Weights of a small GPT-style language model, trained from scratch on English Wikipedia.
Size: 10 heads of 64, MLP 1280 GELU, vocabulary 16347, 63.6M parameters.
Architecture: rotary positions, biases, untied embeddings.
MLP neurons of a small language model. Each row is named by its layer, matrix (up: input weights) and neuron, and shows model dimensions 144-399. Each number is 500 + 40 x the weight over its row's rms, rounded and kept within 0 to 999. Numbers have three digits each.
Before each neuron's rows, "fires in" lists the words (lower case) most often at its 100 highest values on Wikipedia text that the model never trained on. A number after a token or word is its count.

fires in: "to" 33, "died" 18, "until" 18, "death" 4
L2.up329:531456531540477488508520523543454494455497557499439474524472572441443458492560501463427452444505514448442500473519481476537531508521487499450458612465539469509462463501500519585550522522511503435477559512513411505507455443452514471469498470504499486480504517509494509474534443552503527475468525544549562472503559518469449472513406432451523505512541462518528592541486516511458492443440428508519455415489491413485496555468537448473511474471494520554511545481493514468477535441432503572520466485536596509534477543518515513586455514521631547462503481484507484522528471511527474495476378561505518486477552481503416498488561495509567508504501474542484517566391548493462558525512476508550510423508542500538527517515539454507522567452462481485490442460503552495532580477521529

fires in: "did" 29, "one" 11, "co" 5, "does" 4, "made" 4
L2.up682:464544520457466521411563508500468494510522491506467508534466564560503529429521537484466524422505496519498486506523507533456490515523498480557470489500502522525497459464501447443493484565533471420463514454557472503400476508480548376397504533549543483428536446499494476559478492512534496576528447494518537480489423502541446593482514455468486536500513541461464532552524468550544483473472499502547505544574607452462527524451490520476508532516551460451482456449426466573469535503557429527490451476527514530420471417526544488527489502513586555546450552469472444449497469512477487530544521578541464521489527536484514473537514547483569502534574536550507441493469517565485548448491479493509574475476489527530508507502534465522463512463482453513464524513448558503485574498438509

fires in: "there" 30, "it" 23, "he" 10, "who" 5
L2.up362:537524562542529543389470541506482442561525477568488518522487556456549458540517470535523564484436485474575559471466503567495508531435528478502520490512523539470530551583470489453510458487454557458425451504577516579489555470527509452531435496556489485521551507512496433446523508510469482448526513427522510544552512456535538533508489475512526478466528509443484460508470511440510445525579518482499529515532524469515499467498462538541438574503456493512523519478507595449493525492481461526498435493447548496495533482496510482469488499514441449509544530538520461493519466485436503551451553533497571529440506568477499475523505538478484465533447475497480519579493562545480530451462424473543508501529462505605477512514463465461464468514569528448537518486479472410525546417486516

fires in: "was" 39, "were" 13, "be" 7, "is" 7, "as" 7, "became" 6
L8.up888:489524520419492476514496558579470570504514489449470468533528527503561499521518522461534519484509481557478536537521502493476478587499471428491523471469508459445473440512439508529510535538515474528416554518477438491498563503472497386477561448558488436601460496562472504488511482492532516381461488527461475496455454488506495485462485494530522488475480507596424576512575557457506513499514480516560454512513436441505486572521468497507506515513523489434477434536576396546473493464436521467481503486543484546479508449523447493570542528537519550541508473476453516593487510468455483561488506447534509529488584427546499517503539498526469521468442475484414511492510581483526478486493527512479502432486478526478513448507478480523481567516469432486566473499457542469535471544503496

fires in: "t" 21, "since" 13, "until" 8, "that" 8, "as" 5
L2.up763:526476531503508530444494518493515519598526477543480556499538530492523455542477504465532590461494487537519548485426510454482483515463508451476420505496518544512560521439435524469439492530506489568568511484581536519479544474530579518500453470527432478572536487497449482481514523546497522501518561488497483466554564553491495525490441423590506547472552456450450510469447624495492530460497514485485505490437487511534491519481481539494460514531433488497470478527425558565455486527604512545486540462486513490592559536496472495444478524511438472465554500515494496528548533446532538534512528458486486503586549501481552483446496580618521500473520572442539488493569468527494485491500498524465546517473510521570517487459469514544523525464493504434486489520490498496414530517496422

fires in: "to" 66, "into" 21
L2.up1047:414530475433482502490497536497485513587481499538451476492506538458482480543518487503493459556509460496484507444412504401553576525480544478522507499433480505519502515477486486509516574541468511471414486491409470490484530489487569500481511465513507526452599516518520494479457508497486556508467534503525541516547586511440498502473494500509498489486434498463521489490455575499485490463539453516493397525444490459441534543416499502513498514477489467510510448421573530559479568591572492523554448507457510435503450446459467484560466599500536514521555527540506576447568476487490493546481488487489486497554586462524525484472488552453514481436474481567491483518576523523495488533520534441490551458480595542450549462456545567448458470498469444519488471479489553481479509464501505

fires in: "that" 26, "this" 11, "since" 11, "the" 5, "an" 4
L7.up390:583505533481581481482539565499548485484561480527525474427528533510461547538519439494452498441489504525450491440508457513501429624503443424417494482450497485460469489412558505512514490463507525466448504501489460534548500449524488513444513463469480475504556462463494464443452430570581549533454586523524504435484534472526516516535516453435389543425578430536514493488539552531454486460476476494564462502440596526529464489472517473662495512542473537504504537471507514479472472531496464507473551549500489553529472512444545438487462484460446490446492462493530530503496567521492520556575450516522550539428492562507513551468458510454578434483500550523503542447537458483517496465512416451534520360477530521516532548530487511438528491524463476529512501526470558486428436457450567

fires in: "but" 19, "to" 17, "however" 9, "despite" 6, "before" 6
L2.up313:532491539506515456543475530521501503524524483485469526516466481487410505470497459470538447530477508577468521434415552492428538504552520451567529564487498504465534500487498537548556521510477516505459513462460456548503543505536504494494402473510492526557523459593581495520459461445492493461541486520502464503443505489551428492512458454422469482518511472527583472501512539479527482488560519516498525544479472445486499499485482503491500506515463496563500528478504510501511503513530562543427492556447517534499497490478503459531454428444457525479504497421502524404513461528509477519515495481489398542509526483546418481522465520502489475502549537545523475546436501484579552515457509467467486490492520536493560491472491452493518438454506465527467465536482552478452528485373451

fires in: "east" 24, "west" 20, "north" 16, "meshal" 6, "eś" 4
L2.up817:538517502418464451539402446497493495502536504485509488503515480486533527586508512499465449432554459519518449484545487553522524471539470536430574438518465477555448494529548531567482489508461447514533448488502472515551552537540512516540554553470507517504486451494472461540492519472573425478502535506443531441519520509510497463420514524424506516501473464493459524507515470504501494505559508468515506564560507514491478493530474473468528452483465558529537481520508514498554465455504483459528494466544467447502512520537535568470452472532481442543449504469481448510554458590506515516451446581481543427537552540446511456404471476496478544438431474510507481445490490480441462484540500455473471617507459523406526452517542424526456508420469564561545457559640474489490400496499485

fires in: "world" 27, "international" 24, "global" 9, "sivasspor" 5, "european" 5
L2.up166:503468427491523402454529470601527505460502497549510473496558455518530504492582478482547462521466565526513553538486501529486501545457505553506499507519451480377458469540469486510467556450495499520473510512460524489536525460486525494464450478537500516507436479482530531548470551475497490469509493472528469464519552575441479543488469467522561532561503503512584374492471524533476484528425445560432532447528499508490503526505433478470476538451536543668488454462479424473505513496485532504544478488539537519466500541518490533482540494525492573540471499490541460571474606489535461547435547485479487558505488475507509474500513533499546522538431477505482453523540473528510505521533549506453476470558552490407523475510468459523501447568534569556544451497530429498498514521451471

fires in: "a" 38, "as" 10, "an" 7, "any" 4
L8.up353:548510502532523539408434512540487511421499548528512489473545486496463516496505491456423490571485543462481510496496503494550448461490528611564472505528498482643484506495540468561493597530482544542532392474487582517553440520564468468566495497428535452457493486601459503541533481476442458465465497495502516465476531505474500417538431450547535527513429494558487492489479485491564558490503507432544444470552525509438563449563508486462604520502483490532501511408519532417504516438568462499505503463460518497499506548518472523496498502538542510536475479558498477427496520470444555479534557495523478508544487463443508491565596398538469481513453504494505492460459493452554524516531552534504527431594474469483490450524492441466439494453412517456491562504502477526489500548525458

fires in: "public" 18, "website" 11, "media" 8, "osm" 8, "private" 5, "online" 4
L2.up1161:527405444541482497483479503519470461507518518464515442469529543518540551522481571498604512523515562531472580479492575528482401456462504497507482508503541531470489450578477506423455526446469410533538529505528594511480462517495434502653496414466467485488521524460510549473512506585536527529484464416524472555540476483495481527444526517436468520483460490491496533495496450552531482487439554489494447468512495544547467476557509514535506498457503535499512506483549547586550552445494533563461449452553512474498514515474558449511471521572571494575528524427551475477508505538418516491544463489505488517435504484531474419490451455507538433497516419559493450537459484461471513468404527458466534494451474452523511521485620477530558476512480454466486484435538453480535510472507526

fires in: "a" 37, "in" 29, "as" 14
L7.up3:521490583514559468519436448533491520460497461470508515496613492570532481497483574570503441481515486514457465477508530494511477543524450461530564474508522546506536523557514518551466542481505496488507517503456431530615493568486526449484522386511541508478476499499464471502508474495389521425542500563561487421507507456436484468468497548484459479474528478504503546492424500535500489525509546494479447506548522487517592567482442492476551529542488510522534449483534486487488504463480541508488455418445531512504504440505569518486461506475515523521498450530566433530464497474501457521528488533502530483494558454482555439531417502453509479547514407448449466481534508469513516553468534461558542469520555514452511438517439465499573505507517529517479507468436542540478506525553403

fires in: "north" 22, "east" 13, "central" 12, "south" 9
L2.up553:503547527477548484548514540476529534520517474494485493516578548561521500525531447539464485598455387470532488572509566580478561513509504541476498445513515541523490407530535516450502485479516487453504516556484484488526528529491565542475507537516527470523534499509513467486466437565535497384496505480519482510537528526440540474492551566509511498484504484547486517514533492483524498474465480461547536450499491531504506536550552438524542548481515526507479514540529504454510534422492508551463492487511437503516543580454467492483500452547450511491528480461511511451463445523513549448484427595552488492490497597563493450463443509541516538472484460423483501493556471500547416424552478511448496492520436453534497445565527494506528461456496501470480454584468492509482433504524492

fires in: "is" 24, "being" 10, "also" 8, "still" 5, "so" 4, "be" 4
L6.up73:498514481469531479495556469518493421527468505537510488495488552452437476493563495466568531486449494496517409498495472459491502482487511519509517502473497448471535459456453469539498563528471575473473460489435526530541489515465476458478568461541468449444437483480449526490545506519442543451454499497537524500462492457434452462547438547546494491435509501525526469501478515467562476486516510444484503571499527468547534499510520518478521505455457495457531413441467511469393518483483442514457537472593440447451527515529546457522540553491532530547566533521474540497505452547505487535502547573439402486444565476512421539555541467512467471507526492499514526525525485514511512499566521520483554472558488544476507501505525500479506426489587485532509483494438547475559532486466598

fires in: "united" 40, "s" 6, "fifth" 4, "third" 4, "freedom" 4
L4.up196:435481458504535455448440457550415455545504499532466510528510505413488525483486462500535502527533513512552482484485534557506487474489461492543466512545516450507521419485474541527460535513476535487510482583482539515542520516491505541396438509501444461474505543468584540522529500535546523514494534481466540549515520437499459561535423468557412555448464497523490482566482523487446413505560492455511526452483571526506469522576471580457494539511566554502505428522491514490486528434553539494552555529528511495509563514563506484422510466454508509507578466487463448462539542492577447458426505523531542448514439534552544502464508496479481509512534512510481560519555441506525484487479487532505520468460529431442474529507412485498568469504461571489501537464499560466522487441515494

fires in: "t" 19, "would" 14, "not" 8, "just" 6, "more" 6
L4.up1226:548520513493473504467515450475516532547468490520458524471497441502576362599438493482519479438507598415523437547477447523442486515443511455495532498524521532491480454492513476469505535488499479479468485457573469556532527515397402476440549472449515538527448467553531599504530507434482483469510474493475515501496445514507462479512489530436507509463477530524580476498504519497447508535492489473488475442502516546508494425501496513485577492529506541488458416437505524503510550541509528543501483517559483449556483563497508466489508467535517462503483531536538525524497544495511491482472494514475568510497481441458440436522561465462548466498512476462453490433501491502520493520490535496490493504571444496454504466538518411528523499513503529531522448507451489522509496472495566

fires in: "with" 29, "of" 14, "killed" 6, "friendly" 4
L4.up837:465462512503503529529421576560442434515509478496477536470476463398508526532509447483456543542576501511562450450480508467549457463481482481521426441531536505507519500545507479509479504557535490431468519493516465539517442527448500516448445510475465478486530497542352497437499515488560513516504483471441509529498468471537475504534529562513462468587503484527521458515473456484451560495466510417479439583480467486439598489526494435545585466506487419514501490483447436398461409487427536502455533474480509512519412449483495516422459554500444434526573495554497491507505467551436466462510412548506443501489467521517550495463498501524484491531433426552463542441479437516491475472534529523549492503540545514474496450495561569517496523493527515550558505503434533515570515449539506

fires in: "was" 30, "also" 6, "took" 5, "been" 5, "respectively" 4
L2.up1031:493434619514523547494463531515510433559453503498462446510421517456501480495467490493462452384495490510414531549435510539473501532501486542525505484490489552508492508512568537531495442493531497547519504462408423523520492534526488481482595477536505451498464515498474505465569525447560532473471549426496513570431576531438525477468516505507560524477480552534527460539540492492451462460487521514503505439491465476521493517502504461449499535528505510530469463539445538475518496537512508447471561466532471499582494420450577492522476539571474574467465497433475483519461425421526538558521521550490518577504491561423483527505475561470509517476514455453516544497492489457508506452548538581502518495512466521469514556476507438464506515501518501535481422528571500473473525505562431

fires in: "to" 37, "reached" 6, "made" 6, "set" 4
L2.up279:498490486466439494557512537466529434538457493527455495524510516487459402462436476531497449503493478587468451473497490459501496555497523580504597523543552506497540469490474526587535503473540487450485525499481491460507518469498543507488543507534448440473560540471536478442524482503557463552549521587505473431524493492495504489465506495463526535527478505550553486451445537528534487547520471509549516534540553516474547422526520412462574561482562532518517548501527511516485498506450544498557447603440555567501415520416500534518461417503475495444516517490524485595544466484553491560518539538437489544534478457481468491487480471537472466462487511519507514458438501479535530547499473515461491525472631478452583503500558463506479559516489508519522480503489530477456488480528502

fires in: "is" 26, "also" 11, "can" 6, "theme" 5, "s" 4, "was" 4
L6.up818:518433503486545407539525527532523519496531508496539470509506505478418493426476471498503537561533470546461445522539505429451538501485520509491524489481542568523568469494559474490515508552475540519510446433447508466471506564513522526469530540503522511475396484568503506454539531501454477414612491545456509576412540508470443465484591505493507500505550517514515553499470557522469481488451444513421503497556427620455513519529462483438522471511460440486483458454528482518507586498524571553477560503469487505523494544510477537465414528500484553543484487510513536468479531514432527564534446495507513464473556564497511507521482530492546479497481519555566496563498492479516487449505522533490508614440478480444478497472531527505489512517519565528522469550468531502461583516547524

fires in: "not" 18, "to" 16, "have" 5, "t" 5, "unable" 4, "inadequate" 4
L6.up1145:466484442492457530520488511534517470483473454556559451451468549505432526467540457474507555560482493554519527549498480508521479494447553474487507460461516523514488484519409493528525452477524467514483503410487549524471430565511464471460421499425570536414457504513515472513471514469625388427518455531511575421508418532463485552519463539558480476471448458491459509531527498445472533510546534534597499498526545505497561528527537534484510478526545554578520590452498494531498510527499505521441505528465440549445521544441464470529535524502478492526444505496567476554515456513487535532421551519488549487523502485531511519540454459506428524522513461510540487553496499464457515581478511553448470508479484501540567498426556472548494478540551541499482477483491460475473489533523502